MLP neurons of a small language model. Each row is named by its layer, matrix (down: output weights) and neuron, and shows model dimensions 112-303. Each number is 128 + 24 x the weight over its row's rms, rounded and kept within 0 to 255. Numbers have three digits each.
After each neuron's rows, "raises" lists the tokens whose logits its output raises most directly, leaving later layers aside.

L8.down839:140120112114121152086124164120130092141153101125087163167137115103163182117132093157169125111133106128105168118124127118149139141088141097173104119098181121107126085156126111139092124145147122126125113147137136108145120132086128112150156153102128120112129117095107149125105124091111148129135140144155164121157129121142148084116149137188144146154152151121143134142101119125119123160134116103112115149137122150154072137116123142096106121177161110142108097169115101093116132133118139105096101143189131130143123115159152133154138110139116114132136112135074119123143126143117162132
raises: "ant", "erg", "an", "roll", "all"

L8.down1587:122147043154142138140111140125122145135131162131137152092111156152139124171132132121109108163084127107131112141116174126120166131084134172115125096105131120120120108121115146129148146148141153140120108129166148086117118144149148119119148136127153147156110117187128128128180088095094149132144149105089126131131076119148127085144098114146134091180140103108102138126115117163143093147156162093125136125135068163140151134104118132144138126141107120149096130090118105104133167117082148146146091095129147125148111119103107105160108110143111162133160089129103098130123153155100108125
raises: "atic", "ative", "atives", "ature", "ats"

L4.down1249:146121122116091136150086169115121110158168147130059091133137066124086164121144171138119141091092102140114170128139118159102125085159158110151147148120159106122131138119095122144104140147102123151134129123117090113183104120133147082126151143117123123110103149117206121123112132144114156069131112158103154157108128168146138142102142153150129114107124105135096116150099137137103115102163135137151160108091095133165118116122102115153163143112100116134126143122132098164114106062136100118149122102108133121127120129118140125117137139110115091150130107132144128082115148134135124121
raises: "ored", "ors.", "or.", "the", "or"

L8.down1423:167132151158120127135119165162082136102112159134117144159142085118113133098142159130093112115115161096158136118112084153177129145178128121142103098120109126168120125135074111070156105156190099087115133135157160161082132132084134139117134071086158145152106135155167150096149107101122098118183101092115127138093155169101169131140142123161114156156150139130146107119157139126115119147138117098123175103113094114136140129146112136130115135123135134133152135199133112079141124121123142108104113129101120131126122109149147130081147121103136111122140192125132121142152137139141097110
raises: " that", " that she", " that he", " that the", " that they"

L9.down1489:131136139137098098117133125159102105094149111127093126096075106112130099143134160134149124143152153111103113130145130127121095164086168145139116106104136149106130171146110130152134127122159120131123143108086111125116149130131152104079132133166138133102083155111127146138132143137131132125143112060108101100130134157101169088141101156130108178108135089097123139154077157163116100161114141117121157137119135125089102105149121100143141113128115144162150095176120128116110101150154133151171141120116111128157114163152127156095126136106107167114168177107129110083144130138161088105
raises: " of s", " of f", " of c", " of m", " of p"

L8.down364:137131144130137161117135102092118144108134120153134155148148140109119137112178125150140170137132100102113121134121129142134130129127159155120116114131128105117119134157170098127082100089132089131134126061108114147124150161140129102126156124118128099142139120140116112109171087108158112122130101128128129133109091094162078104124149112142153158142137135112096096137128122124158096086142121101123144131109149082143103129081103127120123112147123084105100106144074093122094108163156116152107112114144142103124097146090133141157143103172156112168122124120110182155104149109135152167
raises: "t", "ta", "str", "tar", "c"

L8.down947:115124133092128123076117140085109180121000163121117158127139146121130134147154145176140122127144132147130126112134114117134144124143155100142100116140150154145130116147115136122112087121155112166144133137138143120106151142137148160109133139163124132111148154160116127122134141147129142139121102145121105094159114124159104129096124150113106148147155154118133092158113097109124106211117127150158125162135146124139089127146098122104124149098151151115101132071129125080146117137132141128117146109108122120097091149152151151123107124133160124136127144091124113086132151156141171092
raises: "01", "02", "25", "31", "10"

L6.down829:146081132139134145111140083149111163096190158136145072125128130141166113138149176116119124141118166083124089152120148109169148118130122090135084131127092160122114103107110110123119128099109129128113155179106112092102129155132094133136167124084160100145118091088088133132110109123123123107125118145118156097145127140116084124127140139134150104174168125153126181172079104137141143149139106140120149110087147107121113083140131132131150136082080136155134111135145125156136152151142136155130122101155148105129139149130088109140141093115133131143107091094126161155118116098187115097
raises: "es are", "es |", "es,", "es were", "es."

L8.down1101:175102142148116144130101116230169115093127147130109166130168116126147112118079120111125157142140150094056149154141155140135150151131147112130122152108168143094161149129129140153142074109130120106118166135076103123126095100147136110176125135162108107090101106134089124171152112157152147138150132089106094108091110099143125116128116132121119147102122126149126123163160151106161093169102130142135110146151120125126143100084140116130119143119132167138138144121109105133115116145099125180148148115117129127189125124114171110092168123122132146075167118123122142101130130161133124129
raises: " of f", " of The", " of", " of W", " of c"

L4.down1005:112148130094170140119157127136154143124103170121118132134124111142101133154097124137120130101179147128129112100102149068135151096099102128149124135148091146110081130141133093172168138104148113128139160128122120158124141144156134125107132107130122102117109114094129105083101098128153086137139115126153139110130119093155121134111091180124117123106148143124127135099147064126137121166149157149105129118148127136137116142100139166105146166140128152123131115154121150068125129115140124090148141137126148169127126122164122087103103111138148114141113093114074132160095105116094148127
raises: "): ", ") |", "):", ") ", ")==="

L9.down1014:127109150140123113154100120173136150137126167153120102149151096116162093104191103149116112104150148169146124130139105172136112181133125129090135177157150147149124144136146155118147095129145103117114111149159143102136126123123084129126134101087149124108095111112123120147069120068143141139143148110131116118148087136150107113164143108124112100150158096147126103139162145150119122141113154088081130151162100122114145110150129139156128127078124111133108137131111101146130086136112116062118073106133121160171132162127131083123138108155128130138113124105103137109160095168216129141
raises: "ies of", "ies.", "ies", "y and", "y."

L6.down752:108112113102122142141101141132132162117175175144106154136122116151163108140149106150157089089111105120157112121088153087157144123150135095181123163087107114105103095131131105082116147137178086100099100129136159126171079114110128150130132144127151162169144153145178126115123096146103094126142141152120101104076108171160080142121103119148107159119137126107073138143109103136146103125123120105122129149104127089149119130124095121125099152103119119089112167146123064122147133119130155143149099118073137077133122117142127177135138122098122147106185106122148165136156136127124130146
raises: "es of", "es.", "es,", "es and", "es ("

L9.down1370:144146135161125119116110114073108142103000117139125125125128127127117130147145144160102148118149123133120121120054107146134134139137143124124142157141149114108139139147100109115122130151122108144116133144124128114130122125116145148169122136136119138104136150131129114096121144133107111136115119107065091109129143143137114091139160137134137148111156140105106117133123083092137109119118131128125121127149093139118102127150134134153106123105139122116104140099103130127115111151126113126128117131166150122154084116113138101122130144129166138153140122115140124083097138117133138131
raises: "S", "T", "D", "M", "30"

L8.down676:130149180145110126142158135136151141100040119115152128102155136120133104082164118109125141153121095119189122107199089138107177136125139120153120101159148121106151109130144102110130106150156122130167152166133148092104108175138139149120133130146107102104109133095118139138076143148088112078130130117126150142133134126147156083123121136151136151126117102121140120137100148140109127095109175095132084079134141186123156094093162124113127104094166128111159133157117116131127144185124112093079090136153114112163165124125154094141123115162125174113108152093157104109103100117104106138
raises: " the f", " the b", " the first", " the s", " the c"

L6.down49:147100116156113179143123132139106096180175102153117154122137129175173116128090104111125059151103101109083191138159088150154150154098147108126138104137119151140098127128109137124138142133124130098095204106138148135089157102131134149119093087140151141105141183155154126135104102097124135162147146071121131121162154159118149119147156127118128126161099138109093165107133133137156172140128076137080109125081147118057120137124082126135134121129143120157150111096186132101130117076102133125166115150103127113111142087130141147144102151116152130140124135103136123165154130132098118115
raises: " died", " resigned", " joined the", " won the", " left the"

L9.down1052:070146107115124159122125113093082120140130153133118153089130124181134129149125111136134107122131092135147104107107106118182123127168101110076064185122099144093143107135143157104130164125144107094112134137127088116122069129099093112125145095123131174138127150101162102122114123130130167111082144134168142151124145134095143117138141144125110141149148142138112165157155168098129138197120131131147132139140161112177151121151130117124150115096141156111122136119120148124123144108141127126087136199080151154100148152114108107134098155095162080138163132144101142129159143112118105138
raises: "age", "ely", "age.", "eign", "aged"

L8.down409:117113070114079119149088132112094130113149160097138154122094152138140148127182133150129124126157113137157162134117130098149122109110117063115127123115115109149130117120147095097159094096118090113092135148190146156140137163096116145156130104120171151157161093135147105092093157127138121132117123120109131170111103139148122164169138106173109107118145083154083094112095032156157162116129144115128162123106105155140142140150139149145127112066118133144137128095168152163163135113136134167161176115121104100101130085106129102123116147125126151119095157108162163144171143140122112117
raises: "es.", "e.", "es,", "ations.", "e,"

L6.down104:121157113162115158187117134150126129131142116105137106121082158128107177102120116107122138159130191091097104127176113161134117148112154143172096120153120180106106149139103114132155091117141113118103152165126130130098130127113134124124062111146129095132123130131130175185142111097079106152131136132136135089079150138093154093135120135101099114174138131134160165116135122152178149163127110144148154087099095096096152121137148104108154149131117114102120128121109114127108088124129153122108152091098091168104159120114126095120147133101131117142127208111118092135119130088160085151
raises: " that he", " that she", " that the", " that it", " that they"

L9.down346:137109109131124163108136145109130149092131159125037167139117116137122135174165091161103121155154098158141151138125171117150143138149130120139165166145131143136092114117134112112130068075152118123117147132133135137116147140117149135135141113187112133115140158147111114125101119166141120140126087130145134105079098116177114146112113145106142115119122166155161132160119114151129129154129133102151145180131150119140106103154098117123169121102101151072095163099121103083106138100102131138140129134088102118100106122090159127120115135165137113132154182126118117108126156169133125117
raises: ",", "01", "15", "02", "42"

L9.down1456:171095104139140153153103137126142127140132145112126140136148126145131110146096121107112117150136118142130156173166166126103084140093179102111129066109083165183109131139109115153155124097194116124126145125091104131066131148115117141111118138118176104094142125121161130161136145126113117142106118146089151103139120147155103098126147114129124137117150151105125125110187130139151134149168127138155147166111114141111110106129068109138137109107098090144165085147155131159100112089130071148160113124135143095160123160143122139123136091161155132127086119101128136143134147113123085112
raises: " announced", " announced that", " decided to", " defeated", " signed"

L9.down608:102087117142110097143120134136122105146116128137129144134125133107125122142139113118125112114130140101140141080181151132146167141116110173150122122115105155137138096129148131102134136127136131110133117139118112154127152121126124165138155106123092111141157136072147083104134143162094098088135141157158089101115152141125141100085098112162071180103124128136150119098095081133091113155166119151138143117209099155160148141060143160092123132130175162120118139139131123135112127152156140096098107147128119120105137100130137147112116149129131146096123108123112147138168159093199133156
raises: "et", "et.", "), and", ") and", ")."

L6.down1554:165155104114088149104063149145126141147200159125123139124122125098143127131170103097097139090137092139088113131140118156128179153129164145095069121107147160108110092137121145111129118155119129125112165112122148119176127113112128130131162156115116165152131137137132135075159142151120102120143125135131117119104135140120118159099137114103143106130174113091113146101157137134145143127114141151129123121117103102139140156161100118142155132079127153134109109141145156133137103158071169141122140133134146094151129124135114127133117151092083150101121121157128169123136147085118119131
raises: "ption", "ph", "pt", "ogen", "phas"

L9.down521:130120131123118109153124124086084118113170106068125121135130115155151146149138104107120124134141116165110161137126149123100111074141147166143063128084171138122102094122123125115142126096153129138116147147158109128113126156118134162112115122091104128146101130112142123169143146094138112149143159085172165097096151088159114113163118135150086176144160139148151157096094133127144112143140121047124134126144144110125181159150146124113146175125173157156157112134133126132137111149140174116107118155112142106113122072137108153143124142135127132102102119103097159155138131113141135186
raises: "et", "ets", "et.", "ets.", "ge"

L6.down860:098134170127151132154109116107100132129118111122116107126150144120138141077133115157126119138109118138128168106143141117107105137079109140104174135098118122158160114134153140130077128124168096131122140131078128146129135136108166102138129136107127130105150110143146141114126094135160104147101110146143077118164104084142131154145111114102125146102148126105111174140102177142144079106163137129129136163141130140129139101065122071113113127143137144181131136135114086090170132142229125162110146153139113164145178125099146127153114132094142091122139096158112152105099099170112129106
raises: "==", "s==", "==R", "==See also==", "==L"

L4.down807:106123116136149148116095129107113134142159138126113079149163108113091151129106153117087092154143153081151135110068116117146148128136067089189146148092117108121155136134149055118160117153172156140158157144153118111158119111098107108140139138120117133159131154072157118136142125135119139066117168140129140151120106147117141124155131143141132096100151173112103105130156114107092121155157105133123135154106131124186123168142136165173157114143113131120127117051118112086110150109168108113107143136140128085148122122168152127121130129156106126153101118119127103136154132114133142086
raises: "or", "or,", "or.", "or of", "as"

L9.down1553:141115173119126154181108137129128127104192113132172135123170115136123111123115136124100129088170137091131139149163172112117112120166075114127140178156128129171168123102175128179115104127128135094117091101106122127178101096146128135129123119104124128102121149113127108125115076102109129126098108181104134118145151129154125137145135155144145110144137109137137117149147105122122148128119180143141121120186126131119126167119111098148120109137118143111144163106136137122103110112165091126100134097111115072084179097140132134101075094110105140180112082120141111096149142115093125135
raises: "ches", "tern", "ched", "hed", "ch"

L6.down1188:129145083106139113150140127114131142112115155140159137150131129106096116157118135135141112104144136151110122109105141070151194092094079114127126118158124148102125137155148107165174134119138098115147152119098143165132164110152131115132140110136100121131092101087115115099098099111135089127135119114139123102155126124145140140065118170151101133102143158119135142095120063140113144154141135153120163126164120089140136154104122155135123166124114114101128101176142132079122118124132117105140136138115142167130099115162122111104087123145153135109102076133074137181103102133100174133
raises: ")", ") |", "): ", ")\"", ") "

L8.down478:132149124132134138128167116080144147075065144118131090159118107102153087105149189164145155102127115146126099096200121152105155126119107117139143105151128141123151124125159141106121096135148111124113128146135144114158115141125176111145154091095124110126108131097094132125140135096134096094147073152166152129125093158134158094135145133138093145131102115143088144117124106137130119109148140085111102105153123129136114098112151122140114130098110161137165128117077127132132157167109184103134157114154133141187171134152174103163131147142078120130146135096108097094132128121128099136
raises: " the first", " the s", " the p", " these", " the b"

L6.down1437:105166139146145080123168158058081149145184102109130102168124138111139121129138148138111113117123109100124134153132149125117128127118116094167102134094152128105165155132085127073096131116115153143096119118147146089153094148117119157137141152135167181151135130140139103100094136101129122146139139118133139150092120151126116169104132123168131157119131122131130120101184087143131137180151139150141128157130097134128136131179082130141128115113149140106063106132159124105105185114173144124172113132110125119143151138157121139130084110115151138089126104147126124104152135126126059122
raises: "ations", "ations of", "ative", "atory", "ations."

L6.down1223:136151127146141103128083095151146099119144132129096127104119143119134143120125153092108126164133128084125155114184148088115114125129152130122166100120112155100116094148136149164135177140111121132111096141126110160138115127135124128132132119135135073158152121105177078128135112104111142071113131169141107115127130136101150091130144163113137138082125090102144107177081130104168077148161176137173151148125118138137143113160152106124118068115113096143131106164126126170073131124135093156153144094116168130129131122123138104131135100105139146130155124162114110146137144136070143147
raises: "'", "hip", "land", "' ", "',"

L8.down837:106117086124132089108084099112138144140172121136091175135123133132144154090136117126140129139163151108117139116096115130128140138120106113136116173125151173162147129157102151137157126155131087101085131132137103116099089131125113157143106109128121109126163128119111060135127150083128137114077162121120144118107110175179119090143090166128113106173156122129135129105151112088125192136146133082063170140135131120141137123160122136105113101124122119124103126170122180204122157119120169109134108144118139115141114134096182086126121130139103171150116153117160140089090134119125170128
raises: "k", "b", "ss", "mb", "at"

L4.down427:135168103147138088084136149106100159113191136098131129159126107095135119085141121134075132101117136165151148162139119164095141170140099136134153115166173148151110119121138113142106127138154131110128086158129142072122147121133120138113123152100100122139167174113068140154151134114127119077114191136090160120126128152117137137124122110116164086126145129110118109161184108123095145129128144103134130164192098111158114148129118148122156128129123120105124126142115134154134147171160143101130097130144114165124138120113133084100141094136146132151079153138091147152123133127142154149
raises: "for", "y.", "y,", "y and", "lav"

L6.down517:124133124138130165139129106126138124137074107142127163093083087158110128155146076134116136155157082151146166132168103138155158144136126145144134104099129134136149136147147149116112115111144095118118128140160082101116133100111174109109083135091116094071116142111105089133120141142143132138117140102124136098127113112082128085088132103154134125141134149118115145121105143158117147154096132102110169096124170140100139110110146140127127163151155135142088143162139119133121110107145144078163128135135138115120114142127142130095114100198142059150113136104080153095136146149101129171
raises: " was released", " is the", " was the", " is a", " is not"

L6.down724:113136160171150162117115135125131101126110088123156137135084099146100132140121122133130117101130102197111153142174121132137174118140137150124151119109093130129159142142112146135116106082121114126136190117136112145129123122103134125110100142134129090110106157091124064110102115103181132142110124118141139101104147133099138069121120133094134150145190115157102118146120146180120160135134137104139119112103165109124129147102121146144119120137142117140076156145170120132118156130094113109124147121126105154122117102143140119093129105131110107166136127116124149108127159146080145150
raises: " is not", " it is", " it", " is the", " is"

L6.down1269:140122179098112113106121163126122145168111100137119127109145117137102128120126095100109109101145115150112124147124134142141171110142122092147131111136155136166151079143154133176103125123111103104135117142132078148144119078122168099173143120156163140062148085141104161103161173105116133140165113174122097145166113141115135120192113154109096128140139126131171111106080119161114132116099126134132135119141170142169095107166118141131101104138161121115155143135077099088111161126083117110135099079165095125123175107125122095111118085139148113157138116151133124096119148097125144084
raises: "ch", "qu", "ches", "lav", "ction"

L9.down1113:111168091114129113121156106116157123118069178149126150132114120123120140129151142118140120089151146147110100105088123086143175092107109106120149142158108126122121145148149094170198138106146112144129135127147130176124148105157142131156161096156114144110100103103125099107118096121135102114130110131116156135160129118139128123081119173158090124109145171138119118111128065167124115124141134152116158120141138114171143136118156143122137145102113122103125086184123153095145093135118120110142087143106166158110090134149115131082087105126164127114119107097066163179113095138097168142
raises: ") |", ")\"", "),", "\")", ");"

L4.down523:124139117155133080186057105139114107122174097123078137111129134101111151150122082120081156093095096133161113106061125123099109116158086128156155132155121109143144128086135149168130109134186138138180156157119084186131086110102140133142114139118109100152096151116132103148140161138132077104162142157174146123130154126147141133127127136116148134162168118120122131122132120125138110064124115167149095107190120120145116150117134159162119115155100116136101146121113122148153117124123113151186115133123098149151162140139120118131117123109136166096170136124118155141131110130125138107
raises: "seud", "ages", "sych", "le", "ict"

L9.down193:155177143133122130147159146139145122137157146145098083120131113133073074167133113078183110141102151129146149152133134139107125149172111124130119082148118116089113111130146136096155135114121104131141165115111153117120099123129108119114148109113124123134136129136093122126104139167129149125126084133120087141116145096230124170123141159128105130097129094106091099132133150101130129149099142104168145138082131140145146135145138148115148115119110121095146154160122155169133115081134122125172124111108120139146136121119115136139131121125114103118138164135155109099114177161142140161
raises: "ing of", "ing of the", "ings", "ibility", "ings."

L9.down777:141145150140106103131105078134138123135151081161158085169127092109107116161153146177132145130192108162145131143093133100105125105125088081143042082120128123181129118159128135084138135120148153118149115109119150122141100131093112094150158118076129111104178126114100124109130114133084161078123066122104120130112143136126119137109127132117155094159141131108118167060153087127142135167150095150133156135110127152139132158160148170138124155105134146101130117121118148102128129119122124098142158121161135106087126103148122150149114120138078148176122156118100137130139168148108111084
raises: "or.", "or,", "or", "or of", "ured"

L8.down1317:162124106142152069126178168123142149119166129147125094135091144105156112145140092132122088170147138114113128076185137109120133152115151104144163146098096114150142130133147126135093184071141114124113169152138154120069149121128116152155128132109127146158163109090142122145112101137117111133098159140128091132097124141145076134143127141118084113113223104113121124111140090146134141159145088108110131106138090118113098123118146106126135126129139124132138142125098098133104134107145172155136128080165151121155107100120156127131108072129151117141176118108124164108149129157154159097
raises: "es (", "es the", "es to", "es,", "es and"

L9.down298:136146107165118152126129115080095146151183144138114107108110089140138121139136098127087166119109063141149147136128112147169150127113122125136093132088108104127121128101138172113164131121119139122135096099125115153117114164145179121143158108145162143101126096121115127147153124119120099152165141146115160092126164100145130103137115144096130141120129142113140113136132132105145134157110122149129178137136129164107111169090125152089156148134129116119103124135089099091154134162087120085118085128097132130131116076109176119148152107143126171123118130128105186147156105105160111154
raises: "ta", "lin", "tar", "rait", "to"

L8.down1596:186090123139140117111119121130104157143130139156064120120087097125123148137136129106142137178106126145102143128130146082128076120133112144096110138143141171140150113154132095135122160092116154154099102148083109112165094125098120129165117103088165087168140157098147149159145154134189156105102135106145118113124098149161112147135103120145124114102138140134125125139152125181136104130151147124138160150128124138119149073151115137116140124160130112187135134148143126089086101100135091141103123154149125117101073082064124177162165091139118100104126117158117157113136157119133113125
raises: "ico", "ic", "uc", "ication", "u."

L9.down1048:126072128119110082145159134134086103141080169134154150144143108129112140112128104118141139120116122160136092081127106080108145107113091081144111146156127187095145131092158143124155163103118112127132118093148091163146148122128121129163161120101078122134109144105121118109128109094141130097110129133123115150134143095184141126136142156165128110083155163143129111125121124112136123142114127164143129119140121136159147146100131181096142116137095155115130129237102130063159100170134116116097161119123136167093141123143121151107119110128134116078152125093130136124146076107124180119
raises: "===", ")===", "\")", ") =", "s==="

L4.down230:119152146091129122123101134120144136107102140134112115114141092125153169120106141161118166134118109119074101130071139115136104119108108136115150160120132193147118159158082101120106083158151121136109137116147108111097097114115134147089112150164120128088164102136137126103130106146143129148144156130102155097128134125106142113121124154153143170152163126115121116097119123107107108124123122105144163068098086146142080159151104118173136146137107156123118131145127144121144122136123119130108147129142113135146084091124137124119139136107095102146144116102137145062103107162162131145
raises: "born", "les.", "med", "work", "room"

L9.down954:132149149115080112126170088167102120150139154146142132129128148145125123120124091147132146120145130081101148083168140097114095173147098104169117141123147121081134125128133115148062147095092151160133074129136148121130112115110079147145165148145141180116057143113124118152167131144120116127142126143128137105108161101122114147167145141130121166123133136105148122095114158151146109136108087104152150129112153142168129145090109124139068178161066116140106132093092142069107168114120147109099116121105108129109108146123107125163121135108111135149156126178109119153151118130148087165
raises: "ities", "ity.", "ity", "ism.", "ence of"

L9.down1013:143146147130116141145124127122105170122146123150139146169125133159161143152166176155129144143141097158136108133173126108119100148152128104155093138090141153161125107120136131099163170179142138110133111118110125143101120109097112127123126084111134168110118119109122090137075133113140097134074104136144197128113178156123118091116129149105132103084152108142116151118071071117145157122173113148161148088133150105074098152117119142098059141101106149134162098121120177173124155113147149148132124114134119123158169126115132108169112107118125161135091086093168157108106074167122140138
raises: "k", "ne", "ted", "km", "ks"

L9.down789:109154074118119103133084114106157163127189150119154138144145142105132092121140127143108084112144128126147076153136153099123169142090115093148129175071137135146142126116169044138145098110133099114130151112120153143108154147124114131148166132087124121175154139088089133074129116130157134149111107159086118122107141146141104161178149171156129110154145099147086121172120112124124120086109142100163130130105165081151145140146108073134154151129148140129135119127115132115145151136167100144138122136137141087114115135162145115108084129121148126113114111140126136096130139140145141106
raises: "es are", "es", "es were", "es and", "es."

L6.down109:093075153125142106139117176123120154120162151165146115089138162127111121132127145118199114103150133115132125134157176110152145129119137133093116170080152158127147102097166108135138126133123101164139170136148095165078125152116105111123133132147126127132154064099127127120102158130142128118100112125129119131142095115122110094113062151135177174111188118121111102143075117122123127139095105108131158148139145102166177118127135145133147110134110132159118135150155161118149109156130088121143081128169117129124126136089130102111126112150115129156149118125143141138070116112154093087
raises: " north", " south", " east", " west", " southern"

L9.down1110:129132154126126092152150164132111147117172118165167152124119174128158154098141121134147109145116143124113095111129111122129142149152122067193132151171122144125122102121150145098127116103136084143135136139139161108076145145144069113116145123088191135087101113153141136071101141156148090106126127109107099097092172131182098158129075170156123115125152149134115133102131144123102164134138141143136091103124094147126101066155145103145107132113136117110133102135130102131154103106123112116179113096124115119128110150118109148115136131144125121181107150120165159130137160097123110112
raises: "s to", "s for", "s on", "es to", "s"

L9.down1441:141108110114121118140146158120130109124127088118125102115165121169124091104127116161090171074153146116114123102143167100150119122171162126127153149129146146137161111157147110119180140136157124124134150094117090109154127129119132152126115135137121094127114126111127155097126135104156144111131124162112154107098123072192102101099122140133190154108160162114158103162127124069105123159109126133086158175138158122134098152134125117118143108137117118129124115115120137188087136189116152115081094117137106124141112138148138097106094092152147165133128101121059106109110136145163153124
raises: "t", "book", "lete", "he", "l"

L8.down768:149133088135159159121084138162091140108138098125161129137147118173140115150145092099130119152125102126102132196163128121146119157137145146152147146104149146139133112117081139123152118123161112102084119131145150144093175137073159154094103095157158127086101113118098094116076131137170187156105119091112117117139150153125126132113139107086139142146122154119148135107131138110114153129150087149091136140119134096141110149126115147140178143125118135116186075132144109155146113123121098135154097163138106121110144142106118149129131116180132138077092073103102137185127157129156141139
raises: " died", " was appointed", " joined the", " left the", " made his"

L6.down1272:131132154102133090138114161131112108165130148097125150129138095121117123067115126132145119131139154145157128096129124133090144178148153118103076173145138167119181129090146146106077140106140141132119115102145139104140150119125092131168116156097113162154121127159156164121159155128120124132123146131081092149154129075154140212148108111147118110109129135135114113099142142129119132162111128125158095116125088150181136129114123148154084106183089100139139125106106139110151104140135096152140140119157113126130133092148102092143100129100109119109128149112134139081142102095143149124
raises: "==", " ==", "s==", "ing==", "== C"

L4.down262:169113101097113111127157117150112091143207140132135144153127121142126117098114143122175123117149090168101138134195150173157115136101115137113104121100095137145125114136161130132130118100090096121148155120141140104145154158128104121162104158038130122150137077127150118126117128118102121081129132099101099101133138150141115155147106122123114079118184142131096138121128136122167147109109092136110119121126130133110145138162132100116157134114121117100127143149148124099144100114124111085138135120147117120087131128130111139109108120106125141115135102110131146119142113129105154111
raises: "s===", "s\"", "s==", "ing==", "\")"

L6.down906:117117161126115128130131111122122116106178121138112151114106105081145145100111124117156120117136126131104149118144144136081127125190114126111155166123162134143099141143141124129108118157152082143094103144133136136101119160086109077146138115173106167138148119112139122125134131128103132131144146126080161103127153153106137138115132153121167120099179111174130121091126110092115110072152141130148125110127158083122125109122142176132080130105163148138076154079109164114177112083116123091119109093125128164135151128083131139091153153065144152123116141109142116115142145074111090130
raises: "s and ", "rec", "ages", "age.", "s on"

L4.down981:128159149096145119111156112166132113134187084123120094114133179137175110127146121119150105153148136134137155128127165134102132108125116132152124108116121128128147119095108152140105136100136149121122133158138106113097155112120126137111090103128128186078152094139090118107110094089130108110149106114150184168082128146132134120110128126162109155135121117113142132115108116144082121113118139120154130136148107100122158159143129153130120104101167127148091152141150154153138130074117148137164094179156092127129173108137095093163081144122094137127171159138132151121106155160121108134
raises: "ative", "ations", "ation in", "atively", "ation"

L9.down1549:134107144140099123114104097001135143169150099124127109158117131121121148174166133154124128112131086104135152120097133162139145124101095131106131109127112133147121110111131144104175127129149137141153098126141143147135127126122146111139148127104115134105122085110135095128165171130155169112093100143130155126105138139075148131129136161128130087097177128106123152119100101155132124138174111131084139144100133112096085155140076106140119136139150125120122111093125139098114106120144129157152139134143129146109090137109191100122132111147130143117160146084113103114150135169117133091
raises: "or,", "or of", "ors.", "or.", "ors"

L8.down207:148107128137128135098150097079117138133156112130106152162104156108101144150140105161126145154138151145150120135122112118132117147132133094114114121102103180095138126174131144120109146086158088150111128099140111096154097149153094120190121149089144135118103135120158118142141090111125099124119166142084108141144104109106142143081132147103073139126167101133131122138122091122091161179154123136149083152133132120133129150175103147165145113137112116117158119112118135115103133171130145079108098110134131145116144131070152097078143127129125135131125105105126142140080139113124131118
raises: "ution", "hib", "dale", "ped", "que"

L9.down417:101136090091123058171117118151110137142164143123166105138139072154150103165112122157147142088124166134097131146136101076131106139166110106145130095142127126121102163123080101123150131150108152122135171128129160138142145087132149161114102122143075111111115132149116078083072125097142178138131144135111102116141086094109129122142094121106131156133142115151128105127158134096138131118154122192144090147069138112099050123143114129125104169099115139129143133130187151180123089136095128129139167156159087124134128084147135158136134151112130152103126129100117143152159152110147141161
raises: " for his", " for her", " for", " for the ", " for their"

L9.down140:101147103124144122128137154156095124155149148138126170147141131180128140110130091155122125106170136134108147144060105101159124128104107132157114123168092179164183126131130125100121131161110080130121083119124132092112091103088150075133122151127195152115113110106174102090135124121144124126140118140079111099152162094120099148144135173154125089160128168143115148148124133166110116079168120169129128134129127158127105117090141077157070132112142116107125127157151114139187119159118124165135132150118145134106146118112104117154134154146143120126094115132120145076145139124097135147
raises: "s", "s for", "s.", "s to", "s,"